Part of a small language model's weights: a variant of Muon for these matrices.
MLP neurons of a small language model. Each row is named by its layer, matrix (gate and up: input weights) and neuron, and shows model dimensions 0-191. Each number is 500 + 40 x the weight over its row's rms, rounded and kept within 0 to 999. Numbers have three digits each. A neuron's up and down rows have the sign that makes its largest values positive.
After each neuron's rows, "fires after" lists the tokens most often just before its 100 highest values on Wikipedia text that the model never trained on.

L8.gate251:448462457521486561498516539530506556493519567465468412491495541511440489438533540489553487446494548570564533523491549481516481410496561503525469498485537518541479564469521527488519497527459488446503519411370561478469570571519483515468482507530530514505529545570531481493509457521475491505547473509488419484546511528512540498477504573486443528516458491505523453442479516434537547555551534499506528489436510527472435457559517473471500489528559480515445516509434516462461557589555573559495537509421540577480463557495519547489553507528520510435520468557533530462503450507528470424
L8.up251:493507451559497488522508512481558413568480522481470453439500505556556556424452487503467453433480501524538477590430586456486486499493448575480450426522534601463484466460430435388544463506512576502496529554519474479529495519559476493501456486472556512526477511547528496514519447447520476480493503469467491448521469502481570517488452514533453525504469527567548464481470426443506538462538543504531483587427452473483496466449538499455475486533553502549525449482524456432521471521434481515544472493436484575486470519553445485491458553497528559472458467501497511499482522553458528493
fires after: "t", "f", "all", "el", "on"

L8.gate4:525498525479451551484398485423471548463533563519479515490495549525437580466501499477537461502471539485487476561518542481489422564531512500493502491549466490542512514472459520519599488487457484455469485494505554544524538455578542501474494565564496510507505444554504524500455529485517510517464367518487558539537560456549548552516470525584528525449453464425527519536465489483429490459535473558450532561446580499521496546486491496507520490494479479470443505507472422494449519493498523488535494532518556507568515454527551463417541510508514458401474512507478532574521452495469491396
L8.up4:561506523459455508503516586448519488516447447526487472508489456518474528539505539549462524447473534511412481501508530489584515584554483523503496551468515484478501557492536550509584493506490482533493479481505532566555542499530490550551505571479477539511523485476499532433446540493465528502624496540464486483499479452602502505493523524476598436436503454530486506555444536542441554557535490537570461512497535521489552507461557555503543548472465459579460469548541552460472546468566438501532580497511460449554462474496478432518522542529475592505543572514519538505477543509502487502
fires after: "s", "le", "qu", "is", "es", "us"

L6.gate443:500535487539535500457521508477494508475473469492523528495461638557470451455544490500469470507490476544535520519454472527425528468525505523522446556503483483460495408464499472547548544450535490531491482451471477463490522421452509468468543486413459571517525516575503493515532567590465547450543507530499479498514486465507493469538566475386474492440455489552396547438408466522442489513391426544502536526528538487517465395553508499535527565488478507508460534457430504477489519509543499568478516555502450505555477536438506496528457471496479515502506471476530564493517485495520537490
L6.up443:447496440444396525460512449481515538479488483518545532451483477496467496533589480535551472550477522420576545493506556482443511485552484524493565548628492505485551457491446530510494468410481511538507487537427480491479560499584481506470502498494414516533595505474532483545482551625494521457514493530546539533483450587477526442508504441538527503538523513485499516533475472495539508565550441490524549514439560434515472516482498493505475488482567400486495550535504483487445503518481464481498558493501445487482432527496467457466547453536454558483498509545535538465526499459541504497
fires after: "r", "gr", "ri", "ro", "d"

L8.gate164:459446448479491488474557506430544469411436538512456513534464525377490427475450527433417462519536454480530460516494529466550533427519532448485466498499483491463476470515561562563506513559510493465558478498534470492471475537462544496538436444491452549480495529408516457453485527509511539545511527474501478399588498514488561478531530456527423495506437490469477571514469589492516539512502491542506499490482486534468533489490479576504525434511482556456459404457451461484560529491488558528560479475495502495406516435530526516429532498502481554543469528523529470512522513476502495458
L8.up164:549501455508496553510473550493536524481473544469512423514427422496466513545493477473540456515418479488561529520437444457544575472524478474501467549476498550486455441552509480484493459480482482534557466514486474488444441492490490542525476499512502522487496452472531495488521409549499576462453501486491500547516523500484500587479476518545479528554508484459491480524456519500423499432446505442567524516501546504457483494523437497538488485566450513446520491496512500573571401450479442512423557489435588498466539474551554474467465493461512598531526564532509468495485510433493638548
fires after: "ar", "H", "ol", "ou", "Ar", "oun"

L4.gate152:464540583433528468501547468500480441539498491492513534527553511492515475507515561508480576509539472534492476513492473469499486454536443465511468507484435539550566505564521487445489590476477496532497476453523511523504423550502527558547533481495558529542459520496517400456539571463559423474515493438526456515535446582568602532508434519532439515511519515473493447487444493524503476549468469476624542431569472501505502491582492468446460509425453554480527480568522552470535500513519511597494482458487508450486483506555438473503540478480526481499483564480497553509446477475533492455
L4.up152:536532549572503513474509477464493468462505400505504415528495468530469543454500487503503556440517453447482531557492474501580470473565445457529525438541487529492504485535582602544514514554466505457458476495452507489478502488494515498526563482482522541557458526513476473486513505366484460505521497535531439485548484554482469500563491458471521461569560463475485528422508539528544571514413468523425534485438574532524477537520460461504532486505519504466501473441408474470465492541480571486510471419471533442487489512535506502431449535594465467474523507466482530491450502468580542481
fires after: "1", "er", "4", "6", "5", "7"

L6.gate86:498517523551522449496506476484448511567474456533599434451506454518445475481509510571447559469471469465466541468410464510493527469500503519497485555511573526493504561495431504525570502533404552416522491451481462487505466505529511472545541529561477437510546513504558467487558499474543540440577554453549533465507449491546557507495445485545478541439508504497475468507462519501462480504522468453539462422505497429547510476490482521472470519447514462520644501532579467518517519484418494511504516519497486464464482568529427505458554496458548432510533503548550480519544532535558559505
L6.up86:593536528513523527511474445470468463412484559477569497465490486497527464529548410490594482564539497517451467497474526541455542456433527541482505479461469581476482482507466562463492501478466507573524509433521460487493502522449472514435534485528488537472544502481502445543466544548495500488504534471440560490479449469515479515477562563436467484457488446531477464564416509481492511497523506463487532500501445484482448512602459450540546518471557538543554611426494426455522459446521521537475475585509500511483462469486491500441560474487538439486560565446546468472550468476498464470
fires after: "i", "r", "v", "d", "ati", "gr"

L6.gate109:506440484486418513497509486511512545552397439537449531541492454500594535491558449500526451477541623543537514477522481436520476518430496580503526521451491475538507552481460536476572492437529452447500460460532514463551482498520524516521543518473554569517499506479534484480572460525512517494535477571470445508501530529490522504489438540456522554537509594460513521458496444470460421412521491467529469408528435502542511523499488471580497533454435451557522493586458495515469535499519478573486478494499472465461511504535442516523534439538521542498477514422505529470565500492526547466
L6.up109:474500583457522528487424500493591539495513540479538467547467552490527451456502535498571505506470507469567522484493470473506524463434485526595537476507500508504564505442433545437492502473517461435604501460505577492461479486541443474511552547562559483476488535441576441502490559472529433579524492570452453468452516462527515492481423522533459534476521537509507531488473500555508548508472504466489470500525525515483505507417510483480545469519457447542406464485519494521509516581476509433573499470557526515517443446532512534506487368532522505448470446476486459510542468555482491468
fires after: "A", "E", "B", "F"

L4.gate497:458509496571507507534555481539554537537460503503547505457522538418431485449526448531477474536420495426529476519480514573543452496402533480459524492506490550495505431446503473538483533444482531520446579519461453587510524524561466443460562533490512464462505483566538460448546445509525386546483501500461476524539536497510501448571413504501551539528454454458496550424571487557502510565598524467522500544492515457468484522473549487461501522480546449484497493523584491509484512531519401486513472519527452468523508467492451533525457522524473516538457519516483542494531466575548518486
L4.up497:542502473535479466521471532464580537434492460536563549453466525445432501447483449550495441476500519424468462457559468574476523510464466445443478509495480514526501468491481611527469458442499515525532601549464522490481541464482543535431458505483487429501557438545558507439522513473496464519438569488407523584466528520493455521540437582538574479517498510523495529496562500535495564501549558454523478491481565516522549527484509516473462470480530456502539538541473450552487571508530448447433436532533506485475484461489498540569458513542514513547470483542499528468498473519574503532
fires after: "the ", "| ", "(", "- "

L6.gate379:528495469529474496474493473496526510514451524505575535426465428581471563458502566476546477547548438468519477495560532465553469456536543551465480570459571471555507467466469535466498482386522526449486515482537503485506495488539546543449527448532560498465523440522507505494524499500574450452555547513496557452523533529449483432527482494478520479543456462478530522479444469475518486520536505468554491564481506509543483536495550460523495487459464492531485496436547464543485484494502420483539491464442511502596608505449529496490446494597460489549455534545500452486509511478505590370
L6.up379:472546503499503420510558516563567542496480425520505455385562519529459550512491499486531482531509465468476458507458599578449491444523491513504547541437502485435462527520571524523507456489526444505436532470511481474463450482456579541443556531508503505462596490432498540454499532508562515524528514526432472512467586518514501436489537458559517520446499535477422477459462538514515459527540511514493574562477494439515530453496495465537480525443529549451493519530465463473498543422457479394516475414551482565526421523504496527502462512479459492498432530495514488503504456491482536495
fires after: "19", "18", "(", "in ", "the ", "- "

L4.gate31:537528504486486459555472520460518556475449485482441453539448509487486495557521549422552489485541517564456453524448520486509486553482486463556447435476554435493526460548474510510473467429455514520513480478552469471520458506544472467504491443485524454506546490548549514461539444496514613553428489442542522606505503490531463503438556493502484476558462536459511520532482523508475573445471569504470510522504431560466445494483495556503491528501474536437392484546488545467563541512430527523476574531478522540444486552392496472502489498402520450493561435515460503469486531484473490479
L4.up31:527549519530528482586492479507469571448492528445490476471439491432506500509460485530439442528486467520536490578583524485484518508512445538575478521478520478433497455468560478490520484417455529499532492522469545508438522493518558533536462483567432465465526469568524497506545517479537504464569553520411508526486493528519537509480487517512479513452495452531518541520487507559553502496460497537586470491436390459513527479481456523432532512442565513433539461536526460429545469480546534595551527464565469551503476431520489463460523504422485477535505557484534470488436523477440416538
fires after: "|"

L8.gate146:515440508482532485527504573563407514526412555479523534493431523509467491475527544564561497495561608443427581491482474460498461482498546493530602549461539465549470482543489529500442525443497461560478540488533491417502421543620545454515453480499472484496544528569507501514517481486491467523482468503486488498582533475514527546501449505426490514467583453501481487511516472466524488499523525510515440440541491467526474488505453422527486504476519461453460458512429538519529549490541472496457474559581508565498592492513463553468522540476489544524479513497468542530447514470496556529
L8.up146:428548491547460520470551448477549406474486510512565613504482541501438489479473456520484512468477504536527445450423526522550476492500514582525512491465462528507437476512539554462501456540460465496542442493552484526490459503459579433536530551513546452484449431487516462493486453466442499553513551480481506500493480447505502501533458481475493467499493457552454446485435506452450452540501496487502488434494572472504561485521451512541583555545525518439520516421406460494486489558489480463528502431529494434478429467485541594463492483475476521508477581522477545444435469496429530484
fires after: "ro", "ou", "a", "b", "s", "r"

L6.gate108:518544564452553529485588448452546497516513566604502495479464490535474512466488538482469485506500593586445498487491512421421489489524465563428534529465485458522461523560509495433448484486524467490568506471563521556473547563466482551525489491548525464493508511523442491505548479590407519543483482488588520467455486534526502505510487504506527488522450459522529513510507545526458488543446396491472477493463475536509514538552540512551544537513473542437560479500495518431501486550568487443458549527512440529489503510504482552521571507457508440533531559471533498578402502492509562469
L6.up108:424500515483484475459490578532537491468484511528522514527460501465587531473502445542500523387507509545456464453588488540469456487483437477477500530471485486483486517508511601485477435460556560555449519508523485457492548487473452525436425536481493485484511495559538509467409496471469515419497486507548445464541552521520379477492530483517521469551511493482477535487578472480421591460451465484466526407500506506484530476471462578481510486505466450550470466526510465463483552502448498506484536482557527492520558587496518485488562454508520495530461409485546467544517528573541519439
fires after: "P", "pr", "J", "M", "D", "St"

L6.gate375:491497518578596519486524513551481485514540512496489425488493551444507514450491531487494523524488568539522460479482522521570553419438464506509554592448562468526554484482478531470438538449566504484473492521434473506486534458508548465522515481510509457448557517486575466507451523392534476477535518550557491487518470438499485545523534387521486565483548516444508469477491554512528546479428533470471499531532487460517519473533492445496496563398543426501484480538550471555492497421495547561534447427494427534500524523509458523492533500456495522487442443443397492476540512489509480491
L6.up375:492570490462492478519528560516479479544505509536460516409452529427455493515516432550486513501451437546478526502537522487523395510409546534386500480490516490479484504579506528466469476472494455499487460480536502514461532551512490529467538472443497450482569549431460515492431482472475618435472495513552532521513533551478446514504503498517449567539543478458558476509486530499544540465488500534510499411470548527571452480509487570439403532468476485483537486511553483456514475497539517557587541533587536523498528503546495536529477539512454540501521445557493552522549566484527505560
fires after: "N", "M", "d", "n", "a", "il"

L6.gate284:558548491483489549520535435575528533473451484483466491524474502501554465518540563483486486484506576583500406517514506414447567504521479459525455480595533487486440427443512445514512540462522556486510488458533468492534482561478522456457546507560574492522510541532498485433458502502487571506437474518498557534514555446520514546528466521500580483538467501508509538541548425533403554480530462504539446510492465499442523543465532531504507516471442499514457493517500457473519451531465562585510521503507462496562534459421532552518471464509453441583538471516521507501487466518512400420
L6.up284:514553509531511523554531481505526495476480493480523454544435572550453501484481466494466503441491465477488483466502426494476494485539493550527480449491578448494547437491453456452462525454473418428458467531506539509516553536520531571474547343569459548514516520584550470464484549465506597467508438433437472531547522505483532540497547470506512529450502469527526443532516485523484489589554478537441457485516526508522469461481443473498546486509547508442431506492442579450542509475511474544464516495524474519449469442551488503440461488457412538507565449525495563513477509506459499468
fires after: "|", "."

L2.gate161:502478545540525459549522490494452498437550488521492411516492568493474547463490529513497474498526508486487547498451474545453484483507545512473481517465530472508519520403521517496473488460528497490463553448488513502463507477491442477499498575462553466534470505381560447519480468477550443497546390522501537472447493594537553536476490434544464474585497485496516472504475513580499491520421485548540484480482443559478557506509494561452518527499495539520456516519521449513452471498479467509515458475401455532434518563571574531439375539463515506467466565442447501428461511529518492549
L2.up161:562502505478434452452513463483471512542446597582479475466516479415493497461497514485465536523460550481569564559462492535516508494476494527485438493476508457486503571497480519571446487487458549553493515479503472506467525530508536533435539508580496491504491556554528477460515513548488567533538533466491585485441508477397475486509454528484504512487499493482509485522487559543470507533588489523513416491437380574501479565433445462494501532469542439483550471490537486516546497469537533559476538432440500505594483498496579462507564468537521500517473499500481506426526518543438442566
fires after: "cl", "st", "l", "s", "T"

L7.gate170:484418445526465579562546509456530534457432527496543470436490531475476504518480545578486428438519500541451441515453479556512484471487488503541486496473498475505500407431463352512433499408459543527496472410519519464476528481530501485461458522480458482493528479518570521426542501536548457554538473538496469536556514463551533530533522423529522522545485465483485480469530539553453463524496501506518461468461529489447565558509548528513499551473484541510485534515528547486513542489579472489533527465518493483513581457441451488474443540487518493487441511458541469492560529441526581442
L7.up170:440458500568483474566495531468500543531530438512490455473517464509483528516500512534451440515492521419466418522445470502524517463426513531482562471448514549477502498469525453511470457343431528533542469475522451447480543492510492441489456581522533500574517455461580471520584487467580504518455543554456398522555483500549502540487495501564492527466495462518493444469514497558460499488492501510486446419499507510528529446471493481478445542459499566558499457493497460531548540538438486461554488517488493408516547438490446502499486471491508515526497454503499579481500501554508589460
fires after: "the ", "In ", "in ", "| ", "- ", "from "

L8.gate79:503492487486509520490500603391466530551479451479522527488468543491510528438480531552471530479436499504471493460455476488466496463508487437501461487499469543489467459495499505611470509499544484532486531491463513476451466503446556404510481469525518519535610462505473481483412470543519488506414550542511510477595540450449523521482463437530517489481546516513509504467507476478560571469518455545489456496511409545489516512470461442465521498461447517446399411484428469513513524508524530524513538544563488539565488562553548534460505514450492573483533441537487468540473583454488558456
L8.up79:458473543430486514624411541474478468443476463514450555427496513532495509485476428522546470476512513546515486526477477429512522477513472560519483474436472567529483476506472511513536503506567584518480463544525500511594507487495577468543456516503496431451489515490500513525454514516490540480493486473518510512482542499490549527518393589461545505465442463461561542530476471477489521538539466550458483560536548502522539510485545502527480470484491471463457493477425566566511514458614479472428573535553541515477476499445478501524503484501507549545444401512596493450532433474498530529
fires after: "ow", "ou", "ig", "oun", "r", "el"

L2.gate223:493497581565499449544408523457495518543508553515485507577484487504463501504426423454573555535506539488517471488447560473467509499560472489466563471525553412501544469510527541452523484456488520447460479473519518466501494598522502519578519568553496485473466445495498526472495543514524438501454511585472487501603427492543493553436507469483502510485516543443515480540547482421498510469531507533555523510492458537554538509540512482562457562567563434563487475564503534474563517516532498505531392557506513460547546502505504505498488519436489535430511478509440526474535484502557555529
L2.up223:410520572554462483440449510478534485522496494479515545551513450462459534404497473514572490578573442468503454489469462472456478475498488543481492524522527487543549528458463552541546594506477472540480558506476468494502497518509493503570485492555520455468530494482534546418533460490523491513569487514447448502515406499543540487431428480540576473473452518490512558517572497471525541484465515478552491503481547514543528564495521529533567454497526465506487517552515570583512533506554506453531431525503438447480497526495578464441485531444402512448480474521508487421554455485519540557
fires after: "R", "S", "D", "s", "d", "os"

L4.gate206:452453557494488464503519549596542537542521493508470516527468495600475479434511466585525493460536586475540546450527547470480459566478520592518484517485474451498545471486449411468428470437513519532513487515453516493396514499497492461605501536479494543482489450424577499509482532472556486516486528520567542503486476527515493499460456494429550516543479439555568526562487479546422508486459564508481486487519477459534500466494465501470540475471508483485523484519510530438470527441549499491437502400481425510477401503510511544507553492465520528509452516446513436450536526511550500540
L4.up206:498558483489418533481459488550517468562424538445451462491449489560531513573487515501469413499494468494493553528483478536409565524453459479525532559567518487489519544606447393439542486511534490522561456514488557457532447474489514518504486510486561479521530488470512515510541510511496520502556499459504522484502506519486547426501528511460562480542491458496516510504559441528611540516517519500406473554530506536574463475517547538546432532509457456421467520564419509468575528522509468435553500462528517554531499525469534517434493479482564538440512513491498513550537524463436498497
fires after: "O", "T", "S", "A", "B", "E"

L7.gate357:506502492555520454521504445467551513457553475581493489446549504479511493469524486532425487496405449521452517485488510481468551475547425496518504497469571512500469558533527504487467501420506527463495504385457519520502553516520461529521438546562480425484531534462551477525501416444557453547478466521433457462578536505461431500498497517450549431488487483465500502562468451512436526531469521495517497485495415486506475475463535570511463481518500550512518455500551514473504455516494605534445487455459444545539516482557540489484585536454497393515458521456481461426539482554464449527
L7.up357:481468526521456514518529519468586426480496481545462437468478531501517562461473523521541458502518455486475494551495565475508502460368447498476473497494555473496447464549477537532390442465581515456555482484484517511535585558516524463487496465509491460542488535561474468499483579484484464474500482422588506494489439453502543524501516523507486477504488504578538435528455506540584497528463464490517470513495443451504468529476466510492491414486579550513499496538563467536537492483385413527496471465510460407497458496502523438543460507464561569520542495513493459504511438484463449512
fires after: "e", "i", "el", "t"

L2.gate242:467435397477582524511510546448553449471468509456528458516474479470405494528511510487458460477531431471474542567479502484533566484491541533422509427503521456458494466500537459509513475478529565418456482431475545506514493526512481490512483527528457557469414538504472471549558424491552496492510459541508467493544502481575483486547473544479472481502495417542525525504538507522524531521523498511526482485539479504538539542589426508474444515458512488478521503488555505404441457497604433455512431506498434503500497499521444491469432423493486520559428488439559508468438511521535460445
L2.up242:470435491470494518500521555464520480524499513547503532440437402451474520508485477499497533511500513456450545595520486521602523519431524488517524473515502492420470503537570510469479546477535517496486542502531570469530462512526500589521480551561499566465408559490413464511535497446539503578509495502478458514509495504516530531494434565480536469462508493554529487519538504566523553491546510488575432533528466519521510488544466562532436515418574466530529477452530466483535456495565496439505471473517474457535500430526472444528459450453532498508482516434525523465393457567555442449
fires after: "l", "st", "m", "p", "r", "h"

L8.gate78:477484535515479450621443519479501555522512481443448539531453461497492546527448534498471448460495488497543531517527568474526516448503530455519477480522480429520421574473479534602460471563526414528479487468517455447520478541535470451445420539444428475495518497459490446496509470445582483525497471419520486510509508485419476557527516440499480539489501503469491402536491531513500532490448482449513556515443585567411501532568447482494550473564492496482472559458488477497513482517547578528519482512511536503461476514478482477521498418562489498502491473529512499489482492537616540531
L8.up78:417436483443456577534449510480539437450544525464483467520450470531507574417455500551516488509492552511470495439494506446456452478563521505518462457486510535508495496493479508543500521509552516408460440438472481476517447602497524445451415519476502561432447537525468464510469455497494493479491513549508496561591525489487489494493510526524516501493492504527547488587505532487534511493551488542466578518444481567478519497494552555549492498443568482433598516524474539457549519395531498455551505393542483522417489518476481417498486522485524498521518529554452460494507524512537511475
fires after: "n", "e ", "is ", "f", "o ", "on"

L6.gate180:432538449538546497475420485513539491514491611532557473502445516523529535537462514473487452505526471476467427585464529450516442593499479491461453480545487495471458516566492443441479433496437453473522465473492485486417527450478497508518544474465525454573457572490455554473565447527523528488513565448457509526528476487526581485470418495536515541474500543510511529520526403508576508461467507537485512397449523500505472493502506450516499599451475507487530548455508433446524611479530494495504484487520479479550495489557533491436500564546491462552527540530485500483557503482488473489
L6.up180:530515456545512542546541501533496521528422411490475476500481554497508468539531427533584528536502582533490539495466456442456457527460454508490473521493564434462505477514534510467490617569534550494439486468456537503482495449498504411551493561538396529501486508493512588549609510453513438468428459468521461555472427447548534547521473481535513511572539562582521457466488502527501496470534516509467487505461461448493475525490505517539495490457500502464520441531452536496411538479499505486531486571551544439532492503514509481577568544429478512501476452469491473527486492488503499514
fires after: "ol", "F", "O", "f", "G"

L4.gate46:522577488478531451522520427524498495421420531484456496453521458566550420462579528479490440495603474465557506481504578460547468465526444521544452520545506536465510507484515479443453554528469434560537489519491506466485466471558541458497523458614455494510501443571514469521522557549473460517564552457527475606470535541619533469499494509498420478564521494476524478496442549458467532518500452483501469527502477453501474459530496502514463514507485515495455503451509488482497474519542624509440452503487475486487519549483512534494549515547533525531501503495492540523473547475443513420
L4.up46:528392517487515539522534514504490505556536452478495485459503470456482502468521475485431474535480489489390521577494571497481490558467496520430567521490505480538531498454541585524529478482490530552538513513510509511437535560474564528475578459495463560528475530521467445428508522447499515481540554561525455415514495517544555532531417489400461499530566574504506520490534438517452441471463489472582556459485510469530482479454499509412523484446523481544501488494546482570521517498480553494503507438491502454545418516507475467558538467544479474512538532445435518573418497487517557493
fires after: "4", "1", "er", "5", "6", "3"

L8.gate383:491487559477509420474530505508485594497451535460446472495582484486518476563506489453583466543495551544435491476488516472456515449485457513437471530482501488486506458555450501518510499484563486502502430467529543433532497562521502456507523498494478452482456499603553476444467541471533554517508478481469477493488492574513493546483589496545545561506511540501479546630528461573550409452587553552455479533503511458550480495567519442478460457436494462517545453483483387488538521432525495522446468485520524562466453529508426514478506516497498532485480506509450473484490452529516482555
L8.up383:494469529484489544456447443504466496525564504512493565453532603535515539482545446524503532480481422525438463493582534478497494512511491500519450487442523553504555467479459565481458612512506464512434510504522454538526471457470497594540483536452545454438550514492523543555465458464459490494535491583509410487447511478603467500514469452507498557522542499502529475516503507477437473496546457451445515525456493473542420521471491529520487514430456539482498443441407510511449460527486505587540415471507487473459487525464542538488500517526482584460479520494469513503502496410510480580
fires after: "m", "t", "T", "a", "M", "l"

L4.gate402:501516512531457467544513532501632462544460451502464478529460485484506522490489519550508495520474512489478484465494486456501460518496476547478532538459532487490543511482472490474462493455585485502548530431532440458443473484539536524504542517465586564536399483412584511452506520420470544501459580505491535390485583525535552459491476516571475501538520527514577551494483456457502496465500483495507519588543498436565520521513534555462483521495460484462455518611492529443434547539469548497565462492454452509496507535433504539526525526437480442543534530518530478535548467505505493433
L4.up402:537574466459477515516414490435471505534534518506539460568451473454488523479516489480463456529544553477517496457494472424501550551541463631592471483526457498471516441552503490510556524491498478506554446465468482488470495518540453441507542508547463469492510476488470495456491469545536507537481523485516527465432435462524410437465475542479470524505548548511418479504550489475507529561566542454487450475535573520566498497447499544506487512535506508478506529513472479543461535482502472498525438431582453519594465529430506521536543442536588540530502507424490557414495547497469532553
fires after: "W", "M", "T", "B", "F"

L6.gate89:436521505528485549474479495498451465537496497526554522531468566516523482447385489594436488530559604486530518542496535499496530483472526425519529511517540481530488476497505537514468502448507504431600482461475570425488556503492577536531538511508560512462549546478520485496505497540505450469521477568476466467495531529480545461482500484492495536515466520570552581488567610505572495461427491532562550492480466504574563533548500526504479503490463473448537394556577513452483505537543513507529466466468460548563510472500498521490527500445505516472501494550475507558504441474589531542
L6.up89:485455554498565519509540486503498536512464527441522449437511565431518526435529425472438512485481530567491547396509520460495510462452530499463471518523428437503518487504446445485482522520458579528410475518495589581504393455498448451441468498487559462504552498520449541531493486512508508458495530551479486465514465530493521529509502509556470520564545488466496517502518520547479498509576471519470518509448509497497445494553432519580484495594436543525434537523494492484517477547492501517551534531521506473450586564524489468556517549458466489512490518533497363519504563533484504553
fires after: "F", "M", "N", "L", "D"

L4.gate465:486428471531542495493505578562502515502520455476420523510456461543499419495505484510441492513424485510458461487586447580459553487485480523516485474490514438492445540477500493477464506498519494464471536398533457527521483546507467550498553492467494461530625474529556504523529513435462545478509467459514486440424444472523562530492470420580450578448471502557489521550520484560522443463424421457512502455467437500537514408466452489502476511523548499487450554543473485507516514455442542476570509482521479544505471574464480523512427504565549558519462499504480482480514492512507495551
L4.up465:502545486527485494494533529601461516575554500528500528444590530546490441432497462469571516555439566586537485516497537429465524523436484487504495537496525519545507495536482535490463554512497487491491516464457466596549515532465489460547515484515504528510543533519523502563523566541491551468513531479540469501446495511606490501421505574524468524554519489573432438502521456556519517460513461436560476433510463542457504462547461556531487472568477513483503521512445499452557523480478534481450417517522509577513582438423449581541517524529493475493545490470499474461519524476490561486
fires after: "d", "ov", "n", "v", "p", "O"

L8.gate44:472483406513453467516544527500474529481497516353474500538445543490447487525528470536569510497509534507475517564506528551500510523550413480519496505468491494463516488526549539532495483429435436464564478487476471462541508520480460570548395485493513528441518475520507507470437535421585486457580519467479499587510416529520477442556452480494489559557511478496474519479541562490421476506458510457535519521522506493446511450513488521404456488464458506511505517560458507512529514522594476433515394466549509460517582515454510500442481462501523468530467502466506479503495432476499478519
L8.up44:590500469525445501463487555474444468564527489475510523525469542478508484441547428517558521450522477500546468510507474462531506520475451529453472448503498464469521541441479531546556493462474485464590466520478502440510545514481496571414446466503527470537499459461463461433543469542474514481480558477450523491488495508495516477445481494544476509570472418555490497417531471488420482514536473485521460460469541456466532471513532501519548535492440456482548522573496527536511559447406464445474469499588475536533557513512493507471497509442450567511421408546570500454573423525532515570
fires after: "s", ", ", "S", "ed ", "ag"

L8.gate177:537461499495534469534465476462449539547471472526487490474506565508558480469456540560497464470488482454494558441501458515504530526421484418521565602444513526462406455518492475482541458550507504479456439437492457474518486545498549478558500535438520480524443470572511468495496610461493486479473503493407503517510506417465525505503493509505514483533456509448511505529587393494499505438496509439467467516550480474526452458444503495490439514507600438506459456538491460515477488518460490497464383497494526471495479528500566479487495485454519504522457468455433563446499507599489424495
L8.up177:450511450528475461418450418376467529530560486538557501480514529519490494497548420495450430507546505504532498476604526449524471503460446562484530541433450460444528528557549405538498433428425561490502509519490508521450523504551513570543463486458512533469476483465530487516502507444537527500476544529451473578509472547507483460512445438490564492551582492489507547538477488455420492482448508525513483482478521428457487570573514522485524489511475534520490534477500477476545482449468573533520493530552449533536456459423489488491458517517454524469491513456456532491435484479545487472
fires after: " ", "m", "M", "s", "e", "W"

L8.gate28:468453478451545556454531493556524485485569473431405511494522522477503484487464454580459477543480470456458519496515467498499480542438484445474511561462507537506532587550442493520475490449548485512572535445546470489497427502457512489500517576520430517484450489514541473488476530483601502496481562492571484464516461463484507422501506469519497501468474582500550524496459522466468462469498496501416522530465455548521541512535531517523481477515501415549443530447487480533436556497517464439505486489549479510502510532525518477460412428517419482512499527353486537406538482466453533457
L8.up28:504511479480533454478509500493546512460504493479428544442551541551482507530501470410470397522504545521488481503444449520555518522490464495504504544499444602543482464543498458522500578499457489450475505517536502526489537408542578503464513517564563532582513481539459519444520487458599453487506523440506486540510491566602458465514495466511506476445522462559415471435457499499493483552412442485481448507478513503475499510480453481492515503529520520584435507508520503526441458498479460427524467540466596531567531471484449495563479568465448475417535514478517484549483467493465524479
fires after: "v", "re", "ig", "ov", "is", "iv"

L7.gate399:498560478471518476448530508501522550414494496548503496536429522540563501416538441414506484457533571539545494500481462460480541443510473421520504467556474510462521523531558474465544506519475493543542518473522488425496442540580477496499468462525573524481558494482460512573475457551473484402511455462438536471527509593519581480559465509419497457577495588485466507529508545442486511535445460545534496490454466487558477495506441540518572474493528439501536496503518505456496520552507497436503558530520477547467506485494526536415553509452475488537459451509502532552522481575530468439
L7.up399:553528468501501514456462481534483489483440488494438497490530402484498529514569524479556525517398470498502514451476513501515429477571458571498547545602461458563495538530525561509527498467435475502488503497484583416489541457589537450504518520554502513610541586494529534541497541479526472458512541476477506514505436509502428499475483467524542418470462504461454473586437536472516477503548474483514569491482524513443455567510490529515477471487512483455497600506490488510490477469392481434496473494504546529474495489519490511441493432477546507478534470461498508501495448529431432427
fires after: "gr", "St", "and ", "st", "b", "r"